Weights of a small transformer language model: 4 heads of 64, MLP 576 SwiGLU.
MLP neurons of a small language model. Each row is named by its layer, matrix (gate and up: input weights) and neuron, and shows model dimensions 16-111. Each number is 128 + 32 x the weight over its row's rms, rounded and kept within 0 to 255. A neuron's up and down rows have the sign that makes its largest values positive.
After each neuron's rows, "fires in" lists the words (lower case) most often at its 100 highest values on Wikipedia text that the model never trained on.

L3.gate119 [145 125 147 124 120 156 129 194 114 137 113  57 139 115 135  55 172 162 117 129 129 130 139 173 186 100 138 156 119 134  87 107 103 151 144  66 104 162 135  87 118 136  55 179 209 144 143 145  77 103 102 160 164 133 142 114 147 141 128 150 138 100 161 119  99  99 132 117 147 125  65 167 200 145  96  98 124 144 114  93  64 140 167 135 166 102 126 151 106  92 123 153  76 114 106 108]
L3.up119 [109 111 114 146 149 137 109 144 106  90  47 123 108 149 253 119  99 155 100 162 105 128 118 197  89  78 169 138 160 116 114  59 154  76 130 131 120  78 129 133 180  71 134 120 121 158 140 160 128 133  77 185 111 141 131  91  97 175 168  69 160 100 165 129 159 112 197  75 152  84 102 139 102 127 108  86 147 113 111  82  32 190 146 194 130 131 139  63 111 157 116 105 171  74 103 103]
fires in: "at"

L4.gate282 [164  78 137 138 156  76 132 122 138 128 170 118 126 163  89  80 142 101 164 109 117 143 154 101  71 127 151 160 140 164 141  97 102 163  76 143 136 100 125 144 164 102 164 136 184 158  52  80  63 107 126 149 111 103 141 161  89  99 133  53 151 135 135 113 102 164 121  95 177 188  73 127 116  98 100  98 109 144 100 170  70 101 140 197 114 141 141 121  73  76 116  92 111 135 116 132]
L4.up282 [161 115  82 117 129 241 132  98 112 174 179 156 123 158 148 108 110 106 150 127 162 101 138 138 124 152 149 152 146 142 177 161 173 141 119 181 173 163 184 168 101 151 121 162  78 135 147 144 122 126 121 124 123 139 120 107 143 131 156 138 171 116 120 140 168 107  94 156 126 114 139 119 161 159  93 213  27 117 115 113 129  63  51 149 157 157 140  53 102 159 137 106 120 106 131 152]
fires in: "born", "by", "until", "since"

L3.gate77 [197 100 103 112 121 166 133 124 142 145 106  85 146 209 156  86 140 150  92 131 125 128 176 163 147 186 123 156 118  89  88 100 152 147 132 148 153 168 102 109 133 110 106  93 131 135 145 107  78 130 116 183 125 117 188 141 112 109  63 113 145 126 151 128 132 143 146 112  93 168 168 130  67 100  94  64 201 104 112 147 141  82 199 113 126  71 150  50 180  97 114 136 160 114 170 161]
L3.up77 [146 153 125  67 137  82 158 129 178 141 101  89 157 127  94 187 125 126 162 144 120 127 116 109 141  94 116 102 132 124 197 144 150 131 152  89 132 181 121 193 103 163 132  94  60  89 169 113 115 203 113 158 118  97 153 129 124  94 124 106 185 171 191 149  44  90 121 113 127 136 114 101 131 117 132 129  81 146  92 106 153 158  67 116  99 134 166 117 158 110 115 159 141  87 150  90]
fires in: "is", "island"

L3.gate84 [113 155 144 112  32  93 148 131 134  39 154 127 138 122 142  99 113  79 129 126 177  85 110 190 121 148  65 146 110 123 169  81 133 123 117 150 135 157 157 128 141 141  78 100 126 152 116 149 170 143 106 179 190 154 107 141 118  90 113 126 110 129 186 186 134 188 169 130 152 141 113 124  90  94  83 107 132 105 159 138 173 112 158 133  89 142 107 131 131 132 119 155 144 145 101  64]
L3.up84 [197 128  79  95 129 116 145 147 143 119 157 148 137 199 145 124 162 144 172 154 153 104 133 104 131 108 112 147  95 118 108 161 138  73 174 121 157 140 149  97 123 107  82 123 210 128 139 155 136 121 132 197 133 121  95  94  81 105 100 162 155  94 104 119 151 167 104 105  92 110  89 152 122 193 134 117  89 108 155 139 130 132 138 101 106  86 101 110  89 107 158 178  92 170 160 178]
fires in: "began", "did", "started", "would", "does", "came"

L3.gate89 [162 156  72  94 131 134 174 114 117 126  94 124 125 145 143  38  93 126 128 125 147  57 106 161 158 171 102 126 121 114 111 150  88 139  87  82 169 139 153 136 115 108  94 149 136 164 135 106  80 182 121  75  83 111 164 126  67 140 129 150 214 175 160  91 155 149 136 102 133 150 157 112 101 173  81 101  81 148  56 113 131 121 123 111 118 119  93 176 167 117 112 118 144  79 136  93]
L3.up89 [152 117 151 132  77  87 159 127 140  55  77  95  98 170 190 110 150  84 117  88 150  76 183 121  70 134 111 138  87  95 166 149 141 155 108 100 139 181 103 115 193 169  74  58 189 116 119 109 149 172 108 130 116 156 124 175 118 169 132 161 161  86 116 115 113 122 109 145 145 179 128 135 146  96 173  85  99  93 114 134 102 128 145  87 162  65 104 140 166 134 147 109 186 119 127 105]
fires in: "was", "is"

L8.gate386 [174 102 183 118 132 101 140  62 161 116 163 161  70 205 113 120 124 130 143 162 118  76  99 177 107 147 113 108 180 176 139  65 132 107 137  84  96  86 110 122 185  87 117 142 120 112 122 107 164 138 140 138 121 117 167 130 115 121  87  88 132 153 132  64 158  86 121 210  70 116 134  80 144 121 142 173 126 112  83 137 151  65 174 125 142 155  80 133 152  89 112  92 133 143 144 125]
L8.up386 [102 127 149 130 127 129 152  94 185 115 143 195 127 209 142  89  76  67 131 139 149 142 113  97 161 174 127 171  80 131 181 143 119 119 112 128 120 136 125 158 186  95 109 131 140 109 132 123 113 110 130 121 158 164 103 201 175 157 132  51 126 101  77 146 133 128 122 136 164 103 141  91 208 162 157 112 173 111 120  98 144  79 165 124 114  65 114 176 132 127 144  83  94 175 211 138]
fires in: "october", "september", "january", "may"

L3.gate1 [193 127 136 134 138  92 130 143 106  93  86  80 157 147 138 115 150 180 117 153  93 133 147 169  96 152 144 114 121 153 142 135 122 134 113 103 152 105  86 128 120 135  90 131 117  99  62 157 122 136 119 206  93 125 118 145 147 103 168 106 139 161 134 121 191 123 132 161 177 171  91 124 103 186 107 117  90 106  99 109 129 126 146 105  46  85 146 129 120 105 105 186 128  93 139 136]
L3.up1 [167 100 110 199 141 114  66 128 113  98 106 117 105 129 117 124  31 115 126 141 190  73 159 146 120 180 114 113 114 129 133 143 170  92  17 122 144 132 125 103 178 166 128 118 128 111 106 135 125 127  62 139 150 133 107  98 141 152 119 152 113 150 155 101  77 163  94 129 201 123 154  83  77 152 141 100 108 190 164 144 133 117  97 136 105  83  99  74 160 124 138  98 127 123 114  74]
fires in: "is", "are", "island"

L4.gate166 [109  73 122 132  79  76 130 122 110  70 148 142 137 124 114  82 131 118  96 124 149 131 174 131 158  85 133  74 136 100  98 104 138 178  97 149 175 101  94  81 153 159 154 151 126 168 134 125 114 159 146 207  96 118 231 122 140 116 129 106 123 122 130  88 118 138 121  71 102 150 180 113  40 167 119 158 102 164 111 168 154 128 140 152 133 127  97  74 124 140 109  93  96 134 132 136]
L4.up166 [136 167 134  88 163  99 129 158 148  67 100 185 164  94 120 122 131 117  97 131 149 121  99 174 131  68 164 151  93  95 105 113 191 117 177  47 139 132 100 144  86 115 156  91  66 138 141 154 147 155 118 195 112 146 154 147 137 105 128 141 171 138 116 134 111 158  61 107 109 126 179  63 117  90  92 113  93 154 153 157 166 116 172 111 168  35 149 121 147 114 133  90 106 115 114 113]
fires in: "is", "between", "are"

L4.gate343 [156 106 130 152 142 104  95 145  92 108  67 155 127 194  88 118 110 183 127  86 127 106 166  88 105 144  91 148  83 142 114 123 159 127  60 182 162 119 102  83 121 105  95 160 139 156  99  83 156 138 128 160 111 149 137 180 160 174 146 154 164 172 115  83 147 129 136 114 173 120 195 159 134 112 176 117 131 149 162  89 165 168 161  82 126 155 135 150 168 145 134 152 191 122 142 172]
L4.up343 [176 166 186 106 149 134  81 124 135 106  89 140 110 108 109 108  97 181 118 121 133  52 122  99 117 172  94 146 131 152 154 145 183  94 108 144 115 104 115  63  91 129  48 124 138 147  93  89 136 129 106 177 113 131 139 170 138 219 119 151 190 145 107 142 148 160 140 157 191 121 154 143 107  82 151 136 116 141 134 140 174 135 185  85 156 137 133 110 232 123 115 168 180 109 138 145]
fires in: "to"

L6.gate223 [129  98 114 128 135  99 127  95 117 123 140 149 109 144 130 158 107 140 110 155 146 168  80 162 130 125 131  93 100 112  98 133 107 142 105 107 148 131  96 106 151 123 145 170 151  79 102 132 192 109  89 189  76 158 134 137 101 133 139 116 152 190 117  86 125  96 146 136 157 202 125  88 135 157 143 161  55 181 138 142  32 126 170 144 108 191 135  73 104 109 161 105 197 146 121 202]
L6.up223 [142  92 125 136 133  74 185 166  79 137 127 144 100  77  50 162  96 150 125 114  99 202 118 106 123 133  82  89 113 138 141 129 139 192 127 173 125  75  63 173 133 102 151 183  81  93 169 126 111 124 101 178 180 162 167  91 149 131 173 161 142  99 112  91 165 165 160 111 160 176 118 106  94 112  97  61 141 208 161 152 130 128 152 131  95  99 119 130 132 193  63 112 103  75  66 141]
fires in: "of", "from", "in", "for", "with"

L4.gate461 [ 97 136  66 112 134 136 153 189  96 126  92 150  92  95 174 104 136 123 155  94 143 124 114 168 169 149 112 140 181 102  73 124 120 163  64 103 142 191 101 168 156 168 107  95 109 125  96 154  80 126 165 144  97 170 112 113 131 181 175 120  98 145 132 140 147 168 101 107 156 134 124 158  98 136 160  77 121  76 146 113 113 181 136 100 150 162 113 181 175  93 163 146 141  61 119  82]
L4.up461 [173 104 147 109 144 183 117 128 126 157 137  92  86 142 135 112 102  83  99 155 150 143  58 147  90 106 142 183 138 163  90 153 158  58 145 146 102 112 140 131  78 113 169 147  99 121 124 116 129 148 130 156 118  78 145 160 191 129 161 128 155  73 113 191 147 138 137 112 134  25 113 113 155 225  93 153 132 154 157 132 109 106 183 169 134 107 119  84 126 122  97 103 156 124 116 120]
fires in: "at", "following"

L6.gate478 [136 141  96 116 176 170 110 143  67 172 132 168 118 211 102 101  97 138 124 181  97 108  50 144 122 129 146 146 132 212 135  66 127 132 115 144 118  94 142 196 117 133  93 154  55 137 141 100 138  88 112 167 100 131 129 123 146 102 154 129 143 116 168 116  57 125 143 121 164 178 163 175  92 196 178 171 177 148  56 104  93 158 154  94 160 156 156 131 102 171 143 108 143  98  90 125]
L6.up478 [143 152  54 144 144 163 111 151  93 174 127 127 113 156 138  96  53  93 113  76 131 126 124  91 133 123 130 161 137 160 201 141 163  74 152 102  82 133 117 144 113 153 135 118 134  94 111 131 145 112  70 138 127  80 105 137 149 155 135 159  87 123 192 155 152 155 129  51  92 104  70 137 178 187 166 130 207  95 145  84  56 130 143 130 150 131 146  93 124  98 150 142 126 162 118 126]
fires in: "of", "for", "on", "in"

L3.gate37 [163  86  95 155 105  71 111 165 117  95 135 114 115 140  83 128 145  81 162 117 135 182 111 145 137 162 113 155  79 135 139 140  87 188 113 161 179 134  79 141 182 122 120 101 197 166 107 138 130 137 146 154 163 121 129 111 139 129 104 157 144 112 135  68  90 162 100 107 212 102  78 145 129 120 147 162 127 117  99 197  96 114 112 178 131 187 102  92 125 164 133  64 144 131 200 165]
L3.up37 [143 111 125 180 123  94  62 110 113  61 162 151 166 117  84 123 150 113  78 103 137 101 144  71 107 204 162 164  98 119 150 155 114 132 108 193 156 124 166  95 128 111  58 201 145 167  92 142 156 127 132 108 156 176 154 100  96 138 154 118  88 157 156 103  91  99  82 146 119 113 106 185 159 180  89 168 109 115 123 170 100 105 138 147  99 151 123 134 130 119  80 193 106 146 147 173]
fires in: "on", "around", "school", "what", "near", "nearby"

L6.gate447 [203 127 133 169  62 155 130 139 165 104 114 145 110  80 149 118 145 127  91 141 135 161 154 119 172 164  60 104 106 113  99 153 132 100 152  86 174 125  76 126 108 130 103  91 171 153  93 141 143 179 138 116 135  60 155 139  52  95 145 118 144 172 129  99 122 137 131  22 158 167  96  91 136 114 167  98 118  98 125 133 169 165 152 141 142 134 164 122 147 103 129 109 151 123 110  69]
L6.up447 [174 161  99 154 115 102 130 131 117 106 137 142 118 122 118 143 153 136 127 131 129 168 139  87 169 123 126 123 101 130 141 146 150 145 138  83 128 120 158 175 164 164 106 114 160 136 168 120 112 116  91 127 229 107 135 158  79  98 130 151 186 167 169  98  70  95 182 129 161 150  42  82 114 175 126 106 120 142 125 156 101  91 140 129 134 124 130 111 189 113 221 145 165 151  98 154]
fires in: "is", "was"

L4.gate333 [122 108 141 123  47  99  58  94 161 110 138  95 175 120  79  61 157 159 133 127 122  89 141 166 138 178 146 160 171 184 154  92 129  48 123 186 150 113 129 135 136 167 188 214  95 143 157 161  76 165  96 155 146 143 116 134 134 110 126 126  92  77 120 135 109 152 170 113 104 155 100 101 118 136 159 141 154 177 103 180  79 105 144 170 125 144 107 151 110  77 120 137 125 102 104 148]
L4.up333 [115 137 138 148 108  75 139 123  78 149 189 218 119 148 157 153 200 103 106 137 146  75 121 166 158 148 143 140 129 148 186 105 123 105 103 146 156  91 147  85 142 130  98 118 163 166  87  60 120  91 157 133 126  86 125 151 141 152 191  83 177 111 154 111 104 133 155 135 103  74 156  81  97 131 163  78 149  90 118 101 132 110 145  59  93 149 123  77 153 162 193 135 121  92 135 193]
fires in: "ft", "year", "days", "months", "years", "mm"

L4.gate178 [155 110 133 115  85 110 198 165 163 149  63  96 124 127 180 114  78 172 132 168  59 104 141 147 151 154 119 157  86 109  85 161 186 133 151 115 169 165 188  77 155  97  89 122  95 141 170  76 133 131  93 124 147  66 152 127 131 133 126 123 190 101 148 133 180 140 135 124 142 197 123 144 197 113 128  52  87 115  78 115 156  86  48  79 103  93 189 116 138 157 120 119  98 125 106 126]
L4.up178 [176 138  93  89 166 156 109 139 145 170 127 168 125 112 186 145 115 124 183 136 153 117  94 148  96 213 116 127 173 105 111 105  86 159 155  90 157 113 136 166 137 119 152  93 133 136 153 141 147 191  98 134 123 127 137 178 156 123 152 134 152 130 164 164 126 119 117 111 149 102 196 168  84 117 132 193 117 141 100 140 141 154 139 156 122 128 131 101 156 126 185  94 139  97 112 104]
fires in: "at", "in", "intelligence", "orchestra", "or"

L8.gate517 [181 129 138 137 154  81 119  80  83 154  70 124 106  94 117  78 129  63  87 124 122 103 157 146 135 172 109 188 123 189 129 146 122 149 161  67 104  73 121 180 118 172 143 155 142  99 109 108 162 110 147 107 143 185 221 154 175 146 119 173 123 116  96 158 141 128  88  94 113 188 138 130 125 111 109 194 139 171  88 120 118 149 104 122 123  74 131 113 164 134 109 124 113 150 169  84]
L8.up517 [166 115 118 126  88 138  92 184 115 130  92  83  94 109  92 119 128 112 129 117 184 131 125 187 169 128 104 197 157 163 129 108 111 135 120 124 131 157 136 122 162 129 188 162  99 120 130 151 134  72 126 157 146 127  99 151 128 154 130 102  85 123  66 150 179 163 108 115 136 121 141 160 144 109 142 163 134 139 111 115 113 121 129  96  95 107 154 152 124 131 124 139  80 182 145 145]
fires in: "an"

L3.gate273 [113  86 110  76 129 136 143 129 108 125 142  56  87 176 141 122 161  81 182 123 183  75 197  72 151 192 137 124 161 147 104 123  93 125 102 124 105 157 104 218 128 163 146  62 102 135 128 146  43 144 156 134 130 138  97  83 121 104 102  74 144 144 168 126 131 136 107 167  97 153 132 145 130 159  99 125 116 110 125 150 177 154 169 148  95 129 126  93 130 152 104  97 134 103 126 145]
L3.up273 [ 72 138 126  99  87  72 135 139  88 119 202 138 109 144  98 140 123  96 117 120 213  76 104 143 165  93 181  90 151 141 123 142 123 137 189 131 112 183 139  98  42  75 112 127  50 119 137 135  89 142 152 194 170 107  92  74 151  90  73 160 134  84 159 127 164 127 121 163  71 108 144 130 158 155 131 154  85 128 117 105 189 114 102 110 126 132 117 147  86 151  89 117 116 170 117 179]
fires in: "until", "later", "win", "since", "early"

L4.gate103 [134 114 114 164 174  82 118 179 112 168 105 120 111 143 119 177 161 141 113 138 156 114 191 184 141  67 140 189 130 116 150 161  90 117  85 171 159 122 136  96 139 211 140 148 149  88 137 110 151  92 113 162 148  92 178 140 120 123 114 170 124 142 116 119  96 105 128  83 164 208 102 102  94 151 160 139 173 131 149 122 122  80 142 139 142 135 145  81 163 123  96 138 128 156 182 141]
L4.up103 [109 163  54 158 141  25 134 144  68 110 106 123 176 177 121 136 120 161 114  94  92  93 117 155 141 129 134 148 142  90 150 147  70 142 124 147 152 104 130 128 106  83 148 115 133 184 123 129 235 134 131 119  92 119 146 112 112 172 157 166  62 134  82 130 124 131 131  68 128 156 118 136  98 149 143 191 166 138 105 134 141 135 106 134 161  94 163 110 144 110  71 160  41 134 124 122]
fires in: "an", "my", "of"

L4.gate412 [151 115  83 119 131  81  96 172 218 144 102 132  91 158 130 164  94  55 145 105 131 101 150 142  73 111 129 122 133 124 108 123  83 163 111  88 127 146 179 129 129 186 134 122 137 128 142 104 185 143 101 153 137 101 111 136  94 115 174 131 179 137  92  49 139 118 122 112 176 132 140 183 171 104 143 154  52 128 128 141 117 138 169 104  88 142 120  89 114 114 190 195 130 101 161 110]
L4.up412 [144 123  84  84 110 111 132 127 182 153 118 103  63 113 104 154 134  81 187 115 123 129 114 103  76 109 138 131 135 103 112 147 144 145 141 122  95 134 159 136 120 161  82 122 101  73 136  93 173 122 130 162 179  88  96 153 111 186 162 109 166 115  70  28 133 116 121 159 205 109 169 165 168 120 166 109  66 157 116 110 145 111 124 102  73 127 123  88 112 109 172 109 158 162 127 129]
fires in: "before", "until", "began", "started", "following"

L4.gate311 [114 166 139 114 135  75 159 151 120 118  85 107  61 137 149 141 146 100  34 121 137 113  92 167 115 116 155 117 150 186 136  85 154 117 189 162 165 105 114 145 180 110 136 114 118 172 174 111 140 131 110 141 106 132 152 145 177 166 170 128 196 146 140 126 101  88  70  71 144 101 125 158 150 123 143 137 175 164 123  97 112 110 175 111 105 158  91  60 124 113 142  92 200 117 134 169]
L4.up311 [ 97 147  84 133 105 110  78 140  98 151 148  77 151 114 120 147 129  74 116 129 138 117 104 118  87 143 100 172 127 150 167 113 116 173 148 187 163 139 166 100 153 111  96 171 117 153 196  56 127 164 134 138 157  94 146  87 113 125 129 146 164 124 124 104 128 116 132 141 132 124 157 115 144 126  73 142 202 129  98 133 147 154 135 156 150 133  67 116 180  91  81 135  68 157 130 169]
fires in: "on", "over", "around", "near", "nearby"

L4.gate377 [140  94  69 179 147 104 120 129  66 147 124 103 129 152 113 111  49 131 129 176 118 158 159 155 157 145 122 127  75 154  60 129 125 131  78  92  66 113 168  67 137 108  90 131  76 166 156 142 109 199 111 124 104 158 132 128  90  75 113 149 142 141 162  48 133 135 129 141 123 144 108 106 124 151 103 163 136 169 129  97 121 116 180 158 174 165 170 181 101 177 148 110 117 114 157 111]
L4.up377 [142 140 143 155 168 136  94 117 141 159 108 153 102 114 197 137 143 101 134 159 128 116 151 140  91 156 127 168 165 124 155 151 161 178 149 120 131 131  53 145 133  95 145 115 191 132 103 120 185  75 107 112 147 148 110 150 127 123 114 208 118 155 134  78 195 118 160 149 142 120 157 197 128 120 146  68 123  84 174  68 180 103 142  86 120 142 109  82 129  67  70 149 130 146 112  89]
fires in: "for", "to"

L3.gate362 [124 139 128 150 133  98 125 157 107 171 148 134 108 154  99  72 118 188 115 124 158  66  88 112  84 156 102 148 132 132  81 190 139 110 109 116 182 154 144 126  82 132 196 134 141  75 154 130 168  98 100 120 166  92 134 109 113 144 169 102 138 135 178 136 110 141  92 110 178  88 123 100 138 122 171 107 131 130 153 104  91 102 102  91 100 179 138 117 139 124 110  48 158 210 145 165]
L3.up362 [155 105 167 122  93 119 155 123  84 157 162 181 208 135 155 101  76 157 165 158 150  78  98 141 164 111 180 135  95 131 146 201 143 133 133 168 167  64 152  97 137 130 166 201 178 110 167 146  68  96 102  79 122 139 152  85 182 145  94 127 119 161 112 132 154 120 133 145 155 152 123  71 147 140 142 142 171 158 179 114  99 149 103 118  91 156 157 109  89 190 102 113 137 154 159 147]
fires in: "in", "for", "forbes", "forces", "inflatoplane"

L4.gate474 [150 140 152  47 149 154 136 141 169  99  89 116 136 101 115 101 169 115 171 166 154 139 145 143 142  94 198 150 151 162 100 175 137 134 106 155 160  80  88 144 164 163 155 152 119 183 111 152 146  83 120 132  80 145 110 107  45 122 114 136 156 143 137 123 156 140 103 111 139 125 163 128 146 134 170  88  74 124 186 128 143 118 112 105 110 115 118 196  96 156  66 165 162  85 186  76]
L4.up474 [171 138 142 124 121 112 171 164 139 153 196 174 163 148 139 110 130 168 158  81 135  86 204 141 129 159 164  89 115 122 146 114 140 112  62 127 147 147 160 166 127 105 193 146 114 116  73 149 148  65 158 140 115  67 169 162  75 127 123 113 130 191 185 191 178 157 127 103 102 129 166 101 132 142 127  84 108 110 105 127 137 167 158 166 151 127  64 143 137 119 149  64 163  96  99 116]
fires in: "can", "may", "very", "not", "language", "mayor"

L4.gate438 [203 168 155 154 111 104  77 165 140 150  96  48 104 185 179  73 128 148 155 160 172 174 154 128  92 152 149 130 127  91 120 145  95 150 140 123  83 127 154 126  95 116 158 108 128 115  81 120 138 133  98 150 141 121 186 136 119 104  93  93 149 122  98  96 103 125 136 199 165 153 101  98  84 190 121  92  44 145 132 114 177 128 215 182 172 172 186 133 132 114 105 135 134  98 127  93]
L4.up438 [126 168  81 168 101 127 172  83  90 136  94 142  94 117 171 113 113  85 129 178 143  84 162 150 111 106  92 134 135 141 126 145 116  73  81 116 116  98 141 103  71 174 129  92 118 136 148  97 167  32  97 153 148 115 134 109  75 140 124 148 129  91  90 144 175 115 119 119 199 143  78 161 127 142 106 152 103 144 116 143 101  89 124  86 127  67 148 130  86 191  78 144 101 148 119 141]
fires in: "was", "is", "appeared", "been"

L3.gate459 [145 114 104 146  50 172 113  61 183  91 120 100 132 144 138  60  97 108 109 155 138 127 101 165 166 127 168 141  91 145 116 122  90 133 237 146 138 144 170 128 160 114 124 149 131 174  99 128 142  40 175 167 198 107 134 108 162 108 116 137 158 145  97 113 148 136 122 105 133  91 145  85 149 145 144 153 120 117 122 174 144 115 130 171  58 159 132  79  75 173 140 123 183 165 152 107]
L3.up459 [122 120 130 173 143 128 123 138  66 161 147 164 109 114 148 147 156  82 105 146 130 126 128 174 173 139 169  92 166 152 123  62 109 153 187 150 142  94 162 182 137  85 110 129 179 128 132  94 155 111 166 141 123 139 149 142 180 158 136 137 128  73  98 153 114 112  73 139 140  63 151 133 163  59 141  99 101 170 132 137 102 148 100  83 147 158 123 112  75  97 125 117 103 174 110 114]
fires in: "years", "place", "time", "level", "year"

L6.gate348 [ 51  84 114 112  95 201  64  92 190 149 127  90 172 148 107 109 129 141 141 166 116 133 113 131 121 151 140 140 132 129 113 100 120 152 113 102 102 133  94 149  98 121 146 162 121 117 196 102 158 142 114 105 105  86 161 133 115 186 146 136 168 184 196 113 195  93 103 122 140 111 119 109 158  96 109 209 152 143 165 185 139 106 126 127 138 127 107  83 109 123 163 133 148 121 169 127]
L6.up348 [ 71 136 150 156 163 138 162 129 135 101 150 128 163 170 126 153 103 123 143 136 143 100  74 177 127 128 140 145 137 116 217  86 112 235 132  99  90  94 103  99 147 119 153 140 205 104 172 118  76 158 169  87  88 193 131 188 123 189 113 153 145 126 123 175 112 108 103 143 142 164 217  62  39 133 115  87 200  88 105 115  87 158 151 132 105 125 121 106 143 113 142 152 123 111 127 153]
fires in: "march", "april", "may", "october", "september"

L8.gate339 [154 156 123 142 102 159 105 177 125 170 156 160 102  96 183 118 127 124 136 154 110  64  66  82 134 139 115 108 161 102  99 122 123 162 138 128 179 162 132 149 179 132 129 170 120  96  79 127 108 165 163 112  71 153  92 134  99  81 117 149 149 165 121  99 154 117 127 169 117 170  98 130 137 153 160 175 111  89 126 121 129 125 196  98  90 126 130 159 105  60 162 110 133  71 135 136]
L8.up339 [ 89 142 192 102 162 142 127 105 149 159 143 102  75 115 105 117 111  79 148 122 123  98 133 135 131 145 121 100 118 149 102  81 124 145 135 144  76 144  74 146  72 118  63  72  97 104 109 103 119 145 152 155 159 163 135 105 152 108 138 153  96  67 188 137 138 148  96 153 108 133 133 129 110 148  76 109 155 148 124 114 136 186 113 155 185 144 129 123 112 157  82  79 159  96 122 131]
fires in: "on", "until", "upon", "since", "response"

L3.gate422 [132 109 107  86 112 119 131 109 132 140 117  89 150 102 132  68 103 162 109 166 152  94 154 114 165 153 164 103 134 132 159 125 122 114 113 157 185 159 106 114  92  96 145 139 128 127 136 123 186 185  83 126 119  90 114 132  85 124 112 134 193 160  92 120 155 140 170 122 118 121 125 146  86 110 136  76 110 194 132 114  84  99 196  89  76 186 135 140 127 103  86 158 162 121 116 122]
L3.up422 [ 61 115  97 116 101 116 156  92 146 163 141 107 115 115 130 144 114 170 173 142  76 148 160 177 131 135 146 135 112 172  99 119 108 146 107 144 147 141 113 132 113 169 203 127 168 147 143 111  52 138 117  74  82 121 100 102 141 155  89 130  95 129 209 149  78 157 134 129 107 153 159 130 189 113  67  94 145  75 129 151 124 178 166  80 126 102  99 125  90 220 135 110 102 150 124 197]
fires in: "can", "may", "foundation", "nietzsche", "could", "should"

L4.gate449 [148 114 188 124 101 148 129 155 123 112 108 138  65 107 121 105 153 129 128 150 121 136 124 158 169 119  87 162 136 124 140  84 149  87 145 104 186 123 145 198 154 143 163 174 166 133 152 121  86 103 168 141 146  92 138 102 132  84 112 145 158 149  77 111 113 172 182 154 113 124  76 168 126  94  66  78 119 146 116 117 177  97 104 121 126  71 133 156  89 121  37  82 136 132 148 163]
L4.up449 [127 142 141 169  97 130 142 190 156 166  67 119  61 129 110 101 172 112 118 126  96 120 160 105 144  91 107 107 197 147 171 118 173 109 121 120 180 125 118 115 152  88 183 153 151 119 154 110 120  76 101 155 198 152 165  82 111  57 135  90 181 140  98 201 158 112 124 108 117 130  78 183 177 121  77 101  99 114 121 142 133 126 121  91 108  91 146 111  71 144 132 100  89 125  85 180]
fires in: "with", "at", "on", "featuring", "late", "find"

L4.gate241 [ 84 119 101 110 124 116 163 112  96 158 163 166 193 156 146 206 157 139 145 144 212 148 127 113 182 134 121 134 117 161 150 151 117 112  97  95 144 154 117  99 124 132 138 137 136 189 138 142 121 179 159 134 121 133  87 103 110 113 144 123 157  87 115 119  79 106 137 136 117 188 108  84  77 167 103 130 114 161 127 106  96 129 102 117 151 140 145 127 106  89 116 140 163 136 174 159]
L4.up241 [195  84  95 195  89  75 131  70  53  95 138 133 103  99 116 124 118 173 117  98  77  91 125 108  97 101 128 118 122 119 129  93 158 187 138 132 116  88 196 114 132 161 103  73 128 125  52  95  70 130 126  91 167 128 148 129 183 124 136 145 118 114 137 106  98 157 123  94  97 159  54  92 102 163 142 158 107 111 127 161 124 175 123 140 108 152 129 137 107 129 125 120 128  96 135 169]
fires in: "long", "short", "first", "shortly", "year"

L4.gate325 [138 165 114  93 143  89 121 147 166  80 121 132 105 202 104 117 154  64 179 144 104 109  82 143 146 109 147 115 157 134 191  90 168 100 158 115 135 133 108 103 130 153  87 147 108 145 103 125  81 158 139 138 129 153 125  95 194 150 141  78 164 110 160 108  95 171 114  97 151 134 167  85 184 120 182  99 114 147 137 159 124 119 155 143  82 128 102 103 138  77 127 124 134 112 194  93]
L4.up325 [157  87 117 120 119 162 135 187  87 148  56  90 177 114 176 149 128 105 164 151  70 111 137 131  93 149 162 134  86 141 114 109 159 178 203 165 118 153 125 155 123 104  78 101 112 152 121 153 134 174 140 139 182 146 103  89 133 110 139  67 155 110 177  72 119 114 141 186 138 116 125 136 111 139 186 145 141  81 134 158 143 112 126 141 108 170 128 100 134 168 159  50 149 102 178 133]
fires in: "until", "before", "after", "since"